Weights of a small GPT-style language model, trained from scratch on English Wikipedia: 14 layers, a variant of Adam for these matrices.
MLP neurons of a small language model. Each row is named by its layer, matrix (up: input weights; down: output weights) and neuron, and shows model dimensions 320-447. Each number is 128 + 24 x the weight over its row's rms, rounded and kept within 0 to 255. Numbers have three digits each.
After each neuron's rows, "fires on" lists the tokens most often at its 100 highest values on Wikipedia text that the model never trained on.

L4.up369:159162118108144130076108142152113093106112124120130136110087181164146156119116112104129195136135144143134160106127124121121124131113163098099123116111113139143127177137139124120108144130117092169082171141123121127124146172112176140122130156098141130128140152100094163125156122117123158138148105087139108143092121095112123092135155135090153125128139130102131100161113112125161146182176
L4.down369:134131125121133148163113111060113130159099142129154134114126105139110101095108118200145149146108145121133165176146118144110084138116143134134141152137139110103114107116125144139128145123092146162160133127114107150096113102085121089111113143116163168115119122148117105119141089153136116159133150128138147142172131121139093135132148052123143123124134151111167134120112123070151187105100
fires on: "ris", " Boy", "ri", "ai", " Lauren", " Bri"

L4.up1021:184137165048148108106143168112095143140117099143118114109088072144143189214146137114120135116113150136148106134104139122157118117121107149056146144115100140173110166155118121136154085179115134138163122161131162155089136100143114127132173130146122117111095144092144106157131119118163136137151108155128128115102132114129134147162113114100144159101149166154105179120120107142155154109126
L4.down1021:123111159122089129131118139112109121133122121113161160135181099171121120117143098087137107119099146169154113111125145137115098104131132132111122108146097103143125119139091120139168130113114125129127116119124120137135182166175110117115120141154130126089091130143108123149073111129102139088139133133154183221111169106188116117143088158135152108137098135131111150128139158112105170130111
fires on: "7", "2", "5", ":", " in", "3"

L9.up1106:153142105132174108177134160101124106157139094157133104104102107136134164109132147127176129108134115122125140135077194116102069127161130094142172107129146120163153142141137107153179162147113131114139120131109088135176120094124124122118116105169142126138104121116110137111151102106132099119081126136138124127125122142131122155122154117142152123146140181118110100121122120119140101132135
L9.down1106:076136120145129096120127137142082145126096117142144112086141116124096093134121122114108170151102112131124119107148093132108135101106117170145146127138113134126145166150093093121168129104179106123131111150101140120101103113097156095134091159175125097122154148152147113109136145131132117140125128105105142141127132108101145154088123146128142134123114117120118124130146141153159112107124
fires on: " of", " in", " on", " American", " for", ","

L4.up71:135127146111147152108126102153168110158125141137150087132200136147156121156127127087135141099154116152103139161107159135086123106137119109140132127132154123087095122107113134132146154148143146141082112140107136094114113138137141140141137122151115093154131144119155115112168127107136141129143132156151153109124129121126136159105104168112149139149117138160148137081161130112140153104081
L4.down71:124119126157136095119159132082136118146118137141105113123080115135128155142173172146106152165101118142143113118134087178143150151118089126123157134123130118146150166164130127107087111130147108140138117119135124135146142165097131144110059133140149149129138145125122143164096156162151134128102118127166108082123126135152084126142113072149114127108136118090141144153113126174127103127119
fires on: " share", " account", " view", "hi", " origin"

L9.up1244:147122166136182153174122144165121111119138145113125104114085090134102115096110163121149151097142158110143156130116133085139124123127120104113125110047118105151119116118097098129148147132119102108132103166151156126087112124138139116116107135112121097148101186141142142123147124121147131152173105113126082122147137127121119124158125101101121143132116115151142204161139118128134114180118
L9.down1244:092100114177088108101137067083097162169131129090121146150145125177131099144129073113125089125129116107145109125092118156135118175132154139141136127164162168131148132141124113126151146109131170131137148111101131109139172155137143138146104149119164152117098106148149142102099121121132152073147136144157099106115098113131104100123108096118116094095159138092159115145135080137136120100107
fires on: "w", "'", "1", "ing", "bl", "th"

L9.up1747:147175125060120144155112124099129131145140142145098141129133129164119166121124120097177166108134176093119152111101134102138119120121118142110142154158143141141119194126148172134105142166131102119103133131126111144112115102093124128094115155136160107077100111104083115113146123128129155108139124130133109121124175132147143126088114132109128085139093142137088130149088075131143162122182
L9.down1747:097165157104142133138121124057113190143158173139127133139106083138123138160152141159130129130118141133115115119133099139137116108078115141154085134149149143120159153139193104151125155147139131094130142161108164136103152136106133149155118135102111134090111067079129103103169108119149120093163149131146151115090148136139151094119100149086152105103100152133081130091132151089157128107109
fires on: " to", " also", ",", " which", " it", " It"

L4.up643:131133173122099104100123092141136112114132124147136167151121109133154106145102117125139157116149136106114111078152123094111104134154144162102089106141119140107128111108107154115129131122116174127070142065135080139112153130065068097113116134146120169085137174115129131107122142132104147121110133137091100116139111131134110094172158154113114165099146130121116141080128205116116132104131
L4.down643:131128115141125133145130168112146144124145140140105106105118119136134164121156129144106132131129126102152124150104111155137106121131122128131175158109110128114149157166180143113124153142136078104154121157116149127159156110169140155105125096109136063132106111145113111170125111158122138083124133117118104112091172109092115137139106090120142144155103102138153158128125081128118144093118
fires on: "PL", "ba", " once", " body", " Ren", "dy"

L9.up329:126117089115128112126100127128106108177150123115155130151121108106144139114162118179131115110124131115130139113150141119159121157154143130104131176090103077116087155143118134124119119173092126139163117125097136143116162139119157103127115149104118129148168118121165095145135094132088110142125134152132156113073126097117127131110096113052096103097144144150132116130124130128140128125151
L9.down329:140141135154130148152174140112135153130135115161091150130144102148128142109129133136165074149121129090093140061124133110098135117102102131137131175114140158113149114153166148119135129113133138094133150168159156118197160135138066129136127135140101090097128143104142114130154132106117134178089109126123135116104134152123119144156108161112127119126147143128139145146091146125125067146170
fires on: "6", "7", " the", "4", " "

L10.up1144:180119128107158084114112146147166130171088105095149106110146076161162154101147140102146145111116152131131153137084138151155099135122094112125166134148108142163120106195112151150116126167090123135145136123119156140151080116150149137106191124102116179169123132129110089119097121105112146136145091187147149151125148136128115147151139093144137094097108124127130104157121099106141150106161
L10.down1144:144118141136129145107126074145118120109123150133141110156132146155181129103141102115098138127109105080144111121120133155122131105181146167135098161113179142116124114127168163163134134136138145147165125124166131158108186118145101157113092144133133151112102112154138143114151114115131114131127087140122109141165152111107100143130081102109141113165085079128131137147145090162119104168121
fires on: "2", " in", "c", "s", "1", "ed"

L9.up251:110125102119132147125120090094149102151099131153082112110147128137117073131153136153092113092134129150116138111123101152139143120161119123122134148107091149101144129130127108136102132125086131135154127150114102153139114118143157153107141120112176108123148157146137149133101077128136092154085133122112109117101118119131093162140114121084156101110132094182140118098119139121115128128119
L9.down251:142178147155136123114145139108128145084182140113107141121130116143090192113106145132157164164114149103133103117109165099131097129107142142156145164126119153124160158135138134102165146154128121085096136129153169134155143140132127127112116144127136104134143135085112101131133132121150166161143075126118132118145109098115120128138121126170110151139153149154092096147146113156128146131116
fires on: "4", "5", "9"

L4.up918:141163158089096086126176126111106117107187121163119090097094132134126158139108103116161164076142178085111122148116135145125136173142153135118138157097118135176138152107136090067146080118112124141117124117130132125163150129088153172111153146121155106072075111107097153124125133155116193166114104128156139123119148096126122156080099141133115113123114150124117152147129088144138137146130
L4.down918:134145120120163127159117118123136124119140119132117096105168143157121131136143108101133150116140144135117122140096129148135059141145169106124092104134113108172139164148115085116135133119116152117134110147128130173119134151126113154103134126123119156144135097111174142133155109118194107156164126127090125137109112110097173131144136135133125126138169099105181109128107164120137126130086
fires on: " it", " have", " It", " or", "|", " has"

L4.up238:117125134098091153155194133155125147142109108115159106093110095099162137104110123103113187139133143125121091118118133118126118126107124118104106121123113155141109138124103090079179086129128111157181104150152095136090117138136111094135115128110131132123152144125115113164127147129153130130108107097132089147156119104129146121140122133104140129128136184126122121147143131114099172106132
L4.down238:122153084156090121081095139140126114090130150081134141103115129129139127116128154131085186135116130143136124131129164157075138111114140122121168096128155134077142121118138080149099125124132135119124155168155154109161105102146115134150097138169145148171129130120134136107093124127125131128157089117110126129137159071119093143124119139116122114132107113159112144094146170124124106165119
fires on: " to", "ed", "ted", " only", "\n", " still"

L4.up209:135159133152114089099105141134152116134151103147111140156150131140145183144164111135114136080113136134149159120136114174062143131153150126155141162169112128167156136124132169116102138153123101125156134089078120139141135115085153089138117192115145094136082111101097116127151125138095133110134095139138151136137164126194134167096125149100150094107054148127086133142122093153115155108158
L4.down209:106130135122096126133132147114108109134080119125114160126091086135127124116141141117151109152065149100132114155113074142133103125168123148137132144129135124143151157106147096125131114087131141084104148141111153117118129130140102136143119126097128161128136140145098095134124133129087136171110119139128145139129067111143049143099095149103145134132134168112135148084115162097153140096135
fires on: ".", " It", ";", "Geography", "|"

L9.up404:148115099144136112092121134110127105154134099153091146144089128169129183145137126108152115129151096117131116131154173133096131099120178093128147138204154129127132156159153121150138114098135124100165145109112118134118133145134093124112150127121159067109136123072116162106108132135112118139086152140144104149139125135107130129115157136115135099159151133167122134111133111118104123131136
L9.down404:142100153132181085112128116162118129095122164115143105114142096116148076109117122129117133130116132152145109136118084148106117113160100112149163174090115129129099158122161114122148190114153111114053122162157146119105076155119142121136094172176104128155111110140136129079114085169135170121132139106146143148121137119104123114132130112146123088124102114136118149165154152145130113118116
fires on: " to", " in", " of"

L9.up914:152144136137150133118150143131108106092098094115136114115139138142116118162113103107144100105147154160132135081133111152143119108159120174093111137090098142119150134140114142136130114152145103073153152149149128136100162126124148089120117088144072076137157167152111094131113144138147087126138131104153090106111110108133128145154118127129090168091138102156131160138103130159170149153122
L9.down914:125132098149112131155128100136133108111148158164137108145103133124111119135127142124094134145142137098095136170139157105130122123118125095083122103137156158100109116130121160144121123093133162179115124132118134150168117147130136156159138157128138141142096163133121122123169124138141158138156108137090165111161135111117119146075162130123152106161137148085125065090130127114062118149143
fires on: "1", "2", "8"

L9.up689:110155092133086123116152098146131128118126081145113120110116109146164113082147132123139103110140155153126125098115126117170099140121100081129136169122096141102084123129098108163141096156084080165162137145102146104113160145099137160119149100099125173138148155143147147161077119117147102119135117141144169176143152156138138147123112113133151146094119150135091078142102135110108120103215
L9.down689:115159153116152131150146145119180078141129147131169083108126120106090124116130101129138123143123109147117131156124131133115147087162144154115106083127146117138098130135140141160102127122145193121116153102150098113150143126155153129133115123128102135136111143150112140112150140169108126129118133153098104111111098095124114140212102132105105134136107099143181125153140139169160147158116
fires on: "s", " on", "ed", " of", "us"

L4.up1414:129124126114143122144125152146100078100127139106153132164107141082121135130116134127139100106155126132165108132126160138165148083168126121123148127107142172124082155097124120098130107133135109104127142152103111132163151127080111116122114106122090145119141134118127168125134098130135139164113125107110092171151138125156138128124141185139128137123129176136090143071137143090134125154055
L4.down1414:134145135133147160159123137148117157143126087135103124106148131140130108133134131111124137104115110078129164163133067085116116138129136128128126115136142076090136140124111121115116137121118125123142108129138150131138115147141143147156133166106151145129112106133100139142128153150119134083164156149148116097130112132102037137130121099142138117156118072139181116150117124155118140080203
fires on: "dy", " station", " largest", " Ren", " unknown"

L10.up32:156113085125152139147143099109095101155114156151133123153122114167159125141125096108147105137138174108137171150149121138120111153140130106132157142093128127141096145127133122169181171127093137103090129124106153143094093140115108119110059189169164142103143127104112129117119093125107130106097156149140130137095133103103097166127106119154131133166146156144095128112106162127132108107137
L10.down32:088163131128106141141121137142167154070115150142114119144091096106091129111096116083162127120128134151121128150127115109127140161116124120110168156141115156131122125112120139129133121109112091177142105169164109111221092116122116138130131181174104142108110165119111122158138097119089103101115124135145138132112094134106105164115151156149141175107116151103102124115127125152107132164161
fires on: " an", " as", " in", " the", " by", "s"

L9.up1045:140158098036141113124178134138111138115101127092160144141090103134128098143117090077147198158112167122158142161095119165174090119103131170116183143148122123150128136146138122120114103127103111099114134126119132131104126130086153134141141142085156162085123152144108103120165128119116160112131139150178127118114154095131149135111154110110161130139152107135114090171155114162111125131122
L9.down1045:133095145131097094157104084111140112103133131140122104114103133111109136119161136124111126094166102123138141094112138120091156124116110118108120133136140122151118118142118138115155121091117099143154151142130151115131138115160094121142147106141117123168142139126117106161148127114127100122113128137122145152137132154112086116150082124156092110124112141114131130134110149110084075133134
fires on: "y", "ing", "ish", "ho", "th", "her"

L10.up970:148157140133138123098144097084177108133178097111139147140140147181116204138148092125114154117104135128094105140126128112086121122113126130117121121143146131104132151094144139160176086097139154152165124134176134121159174141075134121084116165171162130154073174115094132081116109133146147144119103127146110129161115127120123137108101134165142139138155092148082160105096120171124138144124
L10.down970:103150107107127093165126129139165163143100130139081110103141129115108111108141157086096152107158098122107115138088143121141118101159117090166163140140145094114129108102155129098092119173107129110149116096127161132130132128185152093139091110098088166168110137152091137118098130148122139087141149114100136157155135107148133107145174142105103152107127109151147076150164132122115119141106
fires on: ".", "s", " re", "ing", "us", " Re"

L10.up761:123144147077156130144121130154183133121144150128116107127155107137140107135150124111156139135074134143104166160099108101099128168121101138146144145171104104154096150133120114169120160105159108114154141106118178157132098115139113140133157150144119096126100154081122084146083094143130163134162118181160162158151146102121125109129132140133132113101080133128157110101142140095120149098098
L10.down761:087130125151112138086146129122140125148115148110140161132084151085102127172162111102158129131119118121136127175141156119115150125130095133163090138163152118147120131149126094141069128104147121119115105125161123113121121101133117151158167174098094151102113140145085112102095095092068106101124127132145145154163110134152084152126108115123158094100122132153159127146121144143119130110144
fires on: "-", "ut", "on", "1", "in", "oc"

L10.up99:118107130093121137135165122109129112128093101138145140159103116144129118146123085145121105126064140077154088168114126110129099109101109103122159109163164106158108141147139127179121133150091102095175191131161118152134110121103132150119118143117157095109084159116103119128174091153080117150125130087156104131139146133166145134088171122116137100135130138120116111122097111123128182139113
L10.down99:114142146100064107148107149089098145131126126155123134117116136138133126103169143137141138112140151117132123079119127148127138075081106106126138152116128140119132150143164136162155160158152121123107104159162121119116149136117147126123134179099119085119144098135123139127146108126138135131143151087103121136122172124120140108107126137069133122133135148134094136148151139130161126104088
fires on: "s", " which", " It", " who"

L9.up499:175139110117122119092142159121125099138161140178111083115130091152124153115159169153136126092127134160135153110146130148093131127131111090150126121127110076178147146146161138154121116170131117119184113149149113136109162125154150143134178147165174105156157147112118140136122134131151129149136141146155138127133136085139125163104088160077126103146148108129157135128171157111122133126142
L9.down499:102108149095138117169117138142129110155104112153109171135155159082134090130165134153092114166137125117138129116140147127106092120141102153084141152125129158129133140124170107075162092102103132114088147138190136159160155113126095139107117085113121159107117120117152115108127116132119114106186143144124165121140113120165146100131143111187142101127093098129137085138111125107127102096112
fires on: "5", ",", " or", "na", " in", "8"

L10.up1576:143155103149082146108156138103162112099163108165183137136131075154147180165140150120128152118109128168116145119114150130138122111087082093119122148157126101138133151139139143162176110131150103155165096134142122125116175139106154144092160160128152168123131128106102143172146085136093122145132132150124103154158138090133129111116123149090125118111106122148124149133152088133123135117145
L10.down1576:147117108155168110141122118115140156173144091151153136121091105110102143126100120106101122122159118113122138079165158121141102156122121103134104089142086102127081119150161132129131150164074164150134145138135120113164123118165086100117078151143110167126145099119135099134086139097145097125132068099103140087137147106209155132119140127101105158125145121139109134150157110147150111124140
fires on: ".", "-", ",", " in"

L4.up609:139136146091175093101147144128110138135140117155122130109146108158153165155144099107161129091154124130102123119124154162178104142187127120125175112092135132140146125152143135146140129157132097128126120125124149113135111118100134155106154102155111141135140111155096133058100151162135122092074098153144169160106136102109140211134149143099127114129108164162123135124126072127141132146130
L4.down609:113136117144172114146104120154187099124133151149093146118130165124147130138175109160079135112123188139154134118177095147139138101153118139107103091127133142109132150120148159130140155117116108121141089160099109152137109163102110109118149124112136115177159129134166093089165138113132120113158140136101102104129181155100083138125123138161129167119124118106135081095100129115151150109112
fires on: " on", " (", "1", ")", " from", " been"

L9.up237:158114146122180114110080112094142123131135125142140132137120107144121121133145130127141123129157115156163107149134152098098139158163106110104147162147153135114078198113128174149135129087106141123153099102103100175171119149121078116118121179159133133113110115115103122087151113176089146113082149074105120116089108176116114115163145182141100110149114165140135128112095083127115107158128
L9.down237:123105102134100142177103124096157120127149147099147132166145116113134105160102119057109126102099109130094114116144153107129159095132137109184144106128089147167157140138117164143195146113125122117139140138141095084152119135136121137145097074101133155130177109132122131104120090108171112095113122145114159140152100112143105119161147123137121131183113145094132143129094128137132145137145
fires on: "in", " an", " as", "N", " General", "am"

L10.up1372:112157134088146182153127104154116126151137136140178116128117168138115113188117117114175120137126130100118122117059173111119095139123164105155132169109122060156159138121098152155151117113140142148108120113108155115125129126125176112113117110117134146121098105115122152155113139113127139138184107101142205126104124107159110175138132105152087118098160130125168133138131137176116170122185
L10.down1372:122133089119142123112103106156120122146140116088117144078116104107120129103168156129163124117108121103129107112144129146128112141146084155086099157109122102144141115129143094103104143136108141115100129125121119131130134091127110158122121165128090126113116188102139107100149125161115083116072120152148130126183100148149111122087109148118148126114151087151171099139143147147116128134155
fires on: "-", " a", "1", " (", " (#"

L4.up1236:142172147110124116079170147146142103128141168102153112124107105139155137123116125097103141104143140136169073146130111093120138150137118149083133137125156117162083106156076145099147121122095119122149107144110130142137133138161121144099144161113170154099136149133130163134118134135128142162104071096141083134088161131156128154106108120087116113145106142124141128128110112128083163143143
L4.down1236:150181117132099133112150125143163087132127138118182106120125111153177165103144158102105178133126149119153125130144169135130129152153141130125142103113134136125055110125097093132143098148125162158118145163113125139133164154116138146091113176104168135129127103125094136134119128137135127125122067124109122122131153120149137139136149093119135103160139148148157096136134130121108142159121
fires on: "am", " =", "a", "-", "o"

L9.up1006:143140160132102170104163124113151127081183125088140141117108135172123166145147118109139107126121126159110076105136154072104148111151092122112131150116175128120104153076104201120116145090101146133129150113170117146085165157142145150080093129144137150107071129136105094091145133173103118144152149125129104109095120102196126125149108156158147124125129133129090146158099122138112133160137
L9.down1006:152147143136125140115159139157125134080096128124139140094157115167187083109134115139112126099147091107188137125161102180111098131081133097122112112137091129138142149170091079117155131151165096113113126152094117170143115127104120117169141133112128169106175126135080164165106079077114152131124147140141182129102148106103128105131161135135106121115106099142131089110090109148155077135103
fires on: "1", "am", "."

L9.up781:114148117124116158137142093166142133141180148102138108117128116137112096157149116094158141103133099142185115108117156106158124125119119104116118128143139126118121110098110097126120110126046156129088139102065108186144142163145143191108112151122112111102098135136117137154113122141132153108148129125098112164116107156128136169118119138121133126090130135127113114136117108127096164172119
L9.down781:126152104103133134152103159115134110114113137130152170136182129076114122135143146115134130143124113124107144097144129101109153136142113138129123141161143115147140145141120130108114127131154134176115156156104114122140085137163146113215113104130130136149152141120094136118104128126124108075139124143105101159093120094143119106127099118116141077059122130110110092104129075140145118143116
fires on: ".", "|"

L9.up500:132147088139124096144140143120096152119137106100126139104079075087112179104138095126155165094103101101081104118115139142099123146119143101154151105123131131170140092097168150110157102099136166153103131123146125098165150149136099098098114146121119140164138118148147153139126114142122126111122088132132145102143142148128172156116181123136113103143137143135123152166138129167119109142179
L9.down500:143108146110100097100140134080175117122157142152154148118109133100143138095080153114099100091129113099147153090096157130124160152137145134136119093107124102160131071081132063133116146116094153133100133100158153110129130109174124145145135117125143181130157114157110121124114089135104085121127115093170094184119109103155124129141106103140109099099104102100116094108161146149132113116127
fires on: ":", "ed", " first", "d", "1", "h"

L4.up1254:143128180078154148142136129169127124118076110096136110134090095111130136136168119095123155112120108157172096107103165125117057128131106080079124085141118119140117118132093124126165108161147114148107110152106105128108131155118128135114155132116157110126153143121123138131130152106141100128097081130113131146105180128130136136133144115136123145150147205160137122116125159144130102160152
L4.down1254:118094089120130145134114133149135119120161119089112120125121136121112090105127144192111157121110128164138093143109133121119127149096123136140107177122145128161137159099132091176139143121142129143140120153148092101137135123123120152101115170125126086110119131124146135137117120133190171150135143088131148111105146112116163123107108103102176114148118099142150116139081135101153118146116
fires on: " as", ":", " on", " in", " for", " and"

L4.up1235:143177119113150140120158148118126085142091138107109055135132118137165173101147146117172145067133107118083153174108136121124108126139149068091160132128131106116085137193144103143081130122102157114168118132122151171133112114152118144133166159112144133135130158116153098128101133158144161154081120132105124115130156136167114129131151118103101157129149129184138133117117155136085116166111
L4.down1235:105138123098153134095133134118122135157147122107120132096139100171121101159139132145151163158113099133143147158115157173158110098120106129106170128144140115119118145105143123104121161117111161118131141129149144121111166128144081135118101134160164115116152126128113144153120096128125150136131135103125149134131115118106073134127156163109127122127118178130149096097127125139107144148094
fires on: "4", "3", " ten", " Boy", " Six"

L4.up1648:121154116128124145139177083093093085144136111146140140146116103111091155071119105132120117093133158115096134147114131170107131148117134150176143149096140100135119139091174152122162106160156126119121076091098122104105131136129100112106163152148152105157115124114187135136155122167087154165108102174146127073139136127105135189121158113122091159116100128163130142150159087136172165145153
L4.down1648:133110127121112122142123158130144150092109145124129126125157123117128150136130147077120175166118090152163138165158117146152112101104119104061136117133153136114134115177081084170101106095085136148138170147112125167145142121150134114130134102126105138111121138134108148132087120146158150160153145118141131158111141160137083150129145149142146128147144121126091136108126154132076123136118
fires on: "0", ",", "nomic", " makes", "\""

L9.up1784:102122112128117088120187134098107113158110135112131149104117146134142133163175130129116152145113133154119122107118154099133134125163153122113134153169179102125084140122126098125169138130117109115112146127145124091133134140117107137071123118126133165139144141178078162133083146137107120152118125128144119160155122121144108145118123163132139131126123113143119161156136119156057135146129
L9.down1784:152158123090180158130138113110135135117116145136150165119097066125157089138135138140127100124108143078177102123141136104127108114144129160136130112105129103138124151127103137086123128136121104109121114155106088114170127117138170107133131133109131125102133119135108133125114122072150105143135120127146122119126173143134172156135122121098130162126108133155141137127088104090199144107093
fires on: ".", "y", "er", "ed"

L9.up547:062182134088075163131088173140130136127124140095107121154123121178121147158160112132134115121093158142093044114131110154131114121153126115128132174127106087105097121124126104113123134135153149145150137084132139102070151136134141128050164119140162091109134129147130136138131118200126136143090080125115127142066162094154103126113096164111084121131135106143137153111145109131149121115205
L9.down547:152119160139110162137148120126100140122077160103137138108159151138122124139104141155135128154124135140097149115155134120114110158096124133096135105103152143117107150163175156143095138143099127168134129171152127182173102155124107065106160102102079136124156102142104134106111096115116145155147145127121149054126138086118145149111165137145133135115124080109138127114074121159119147105127
fires on: "s", "1", "em", "3", "ent", "ge"

L9.up1020:116135128135154161111128103186161118114151104129122154117121113130148121128166140136087134057097138181137098139152155168077146087135166099129131151121095118150137150136096086161148139106103135138180122145103134124096119151085102146075101142157130123118130135143123118142106076130133125131167126148102151151130173159135117137123116164131129143138107124143143111092102153148122118136113
L9.down1020:144081107097130127168128139124114115123121107161165099131090173117128143147090113087155094157153133101135126153129105141172113148134117149132136097170138134108123137155131106122157097101149099143123168097146091128130174140108137132141115134109142112121125149093131112121082138104094134137152096103163134141114106139085081133201123074110178156143169128099168126134120106127145125158138
fires on: "1", " de", "4", "en", "5", " and"

L9.up294:148144167120112112114122132123104145098147142124113138145122108130123158080157117125145154104156118130153115138086130117132134148136143126113102156132101127122078129124112141156136146165109138161114154133129124139133142149095160167102116118161159125146091103156150130135124080154139153136119126190155146121135140135110124142125130114149116130167135134128079095124084081090130103151187
L9.down294:075131135137150129143149153124138115130129110148144136152111123161139095128125129147131119160146157156136120093100143123111137115133092158103130143119138154148160074135136103146117115123118087040164130147125150071109113118140095116100108130104129173086118126101126134131113133119146111098128112090119120151159157134145121148085148155184112133111140093133131102076145134110169148113116
fires on: ",", " also", " then", " was", "),"

L4.up617:157115140092172160112102100135156077162178160090128128124155095169158150136103107112147126104120124092122149150152180120098159094141147085120109132057147144131134117128140123119147169171132133134170107123125183138143125121165109097117144089136106085107126131098169113121139128102105152147134139088163107116128089132153118128112160117099107123081151114163097153084176138136128115083135
L4.down617:122150121110135113123145122116097126105124095142147134101107151078133084124175171165117142160180146166187065160118073117126095181127136170139140114123129113112132152138114135102114110127157171106104150132093106129115154123098135126110119122108200140158125111174096175147105118180129112108122137130146154118159183089157115141172133113131162120124089153106111124146126128138120157127154
fires on: "ric", " II", " along", " fleet", " origin", " account"

L4.up524:155171138079144125075144126093062166159108073098171124101106125137168144117110141102144134158142159134159169158136131117098122147111102105130106132178132137169140143127107078130127092128127139116133144177109114177106115113128177128132141139106147137107155134105122128114121120123138129109120109139163105152114142085121112084129128165117130063095143150132129152118112076153125108130143
L4.down524:109156110105141143145106130116173086134128145151126114129165125135107113124116103108122144136151145140133111125083124169108138080112127136108118118119182123122138128107112134149161142105085103126145125075115105142154125159179148123082127125080104124135139131162144102152150105131103128115166105135149131087150122136142168137129124138129131136177182158122165130173118118125084129125126
fires on: "ing", " the", "na", " to", "th", " its"

L9.up403:134108143122126134128129146177111088150179114116125115119138118128136134095115128120154133141120150142133112192115163093137117125118141144156165178131122159128140123132145129131166163118130111172180096145110126101121133162096144139104122147154117086118087109124098150110137124153134137157107098157142134124169139127167106136142141145110110128143097154143150106116150116119138086124144
L9.down403:127113129171173092139136114100112143150123132129111155116125128119083116149129130121157150150124122113125175126123084110136117132153117136134129103169137117105116141177119105132166134114092142141140152111132137108148147120106084151103128104110135123125130097184131087129097109101086099135156160153162128125130119150113158095130124148107145156121130121123130130102157156121117138141108
fires on: "1", "-", "6", "–", "5", "0"

L4.up592:100153086115089136155128124138160110138104135099154118091081150144143152131160128082150171089180137128094145136095145129083150114095120105083176115127154122113125148128123147136124146148094109159124124139164127169094130126148162133127162134116120125138136117118166122099160128151124133133143114122102126123139122113154116126137117166114118115128110137161106101102128133170121165170151
L4.down592:124118098182112145165100086121131173128086118131131105120130142112129146091117126089130158106129133092131195117143124148086114120066114145121153107128152106143122113105115127126120107137105175133115152144127124117095123144129132089156142159168069155137161132117129132136140134174114163153133158114123136095127139147070127178122091129131115109105141168139077133096115146132125146127113
fires on: " Mar", " Boy", " love", " Bri", "ve"

L4.up1517:120127090128128075119160146188082111100124125125181118142121164145113143123160162108091154145160099140161103132156117126123114122173120156102089076132108086199141155134107096096165113115109125127107157138112108126117155124135168090106114117096147090110176121118132142148167162119154130157106095072120127095074157090129134097105134111116110156114090147109129158137106134144132109141113
L4.down1517:154143094130134126146137127106148104129157149155173095168095093143139133077142152143139131132132125114093124108105147129106107121124166126150151139134098108130118114124116156149161126159088183160139136119119145133154133112129101137124107130110132142097120151129109131109100100092133133132146109134137159118138150157200196093160087107086105136169098130117143136129154134134126120131137
fires on: "2", " only", " the", " overall"

L10.up1548:157112120138125141153117120140144146126123118137117122134153136160123144118122154146142138103117147118146132129136149115162127107115120148117068166199153113136097133122096157149141148151096132149125173116107107130123107144082122166128141130106160116119092105160116102117133141137077093132172143097118150153155149144129134140091104103085172131121105120132126098110138129172157110116129
L10.down1548:116125071114157121132147097126094158091146171105103108111145140112121163182157139120137094172116146113072122162158115118142132125132154132136144122134144174131134135141176132110148140175080138126126144137128149121152170115158136128145118121105182129101152157107130133127151148143165134086152139129112093137136136111128096124107136108098110131110139115067102132100138124158145086117132
fires on: " to", ",", " not", "1"

L9.up632:079101117149120146155146100158126104184167095109161084121091087127172080111148153125140166128146101139111119097103141143147094153127128102127136104141109129164071176121150079139140099133132143131130116143101096098087132158134118145102138127146120142137112139116153182185111097158143097118128093086142137207146126146112138141135127126117122133111139116138110124130116134125129147121136
L9.down632:072134105130114113138127124148112116107124136143123158118182119090100144099134103173086154131104164151108109125139113142149131095121117118103131136155173174134111122138128149158141155106139166152138160101155124167145118137165166131146133115122093157140151169192137144110097168129129141132145117141136117092061124129152108117128140132134104107129138168122092162132125111119127160128159
fires on: "ed", "s", "–", ".", " to"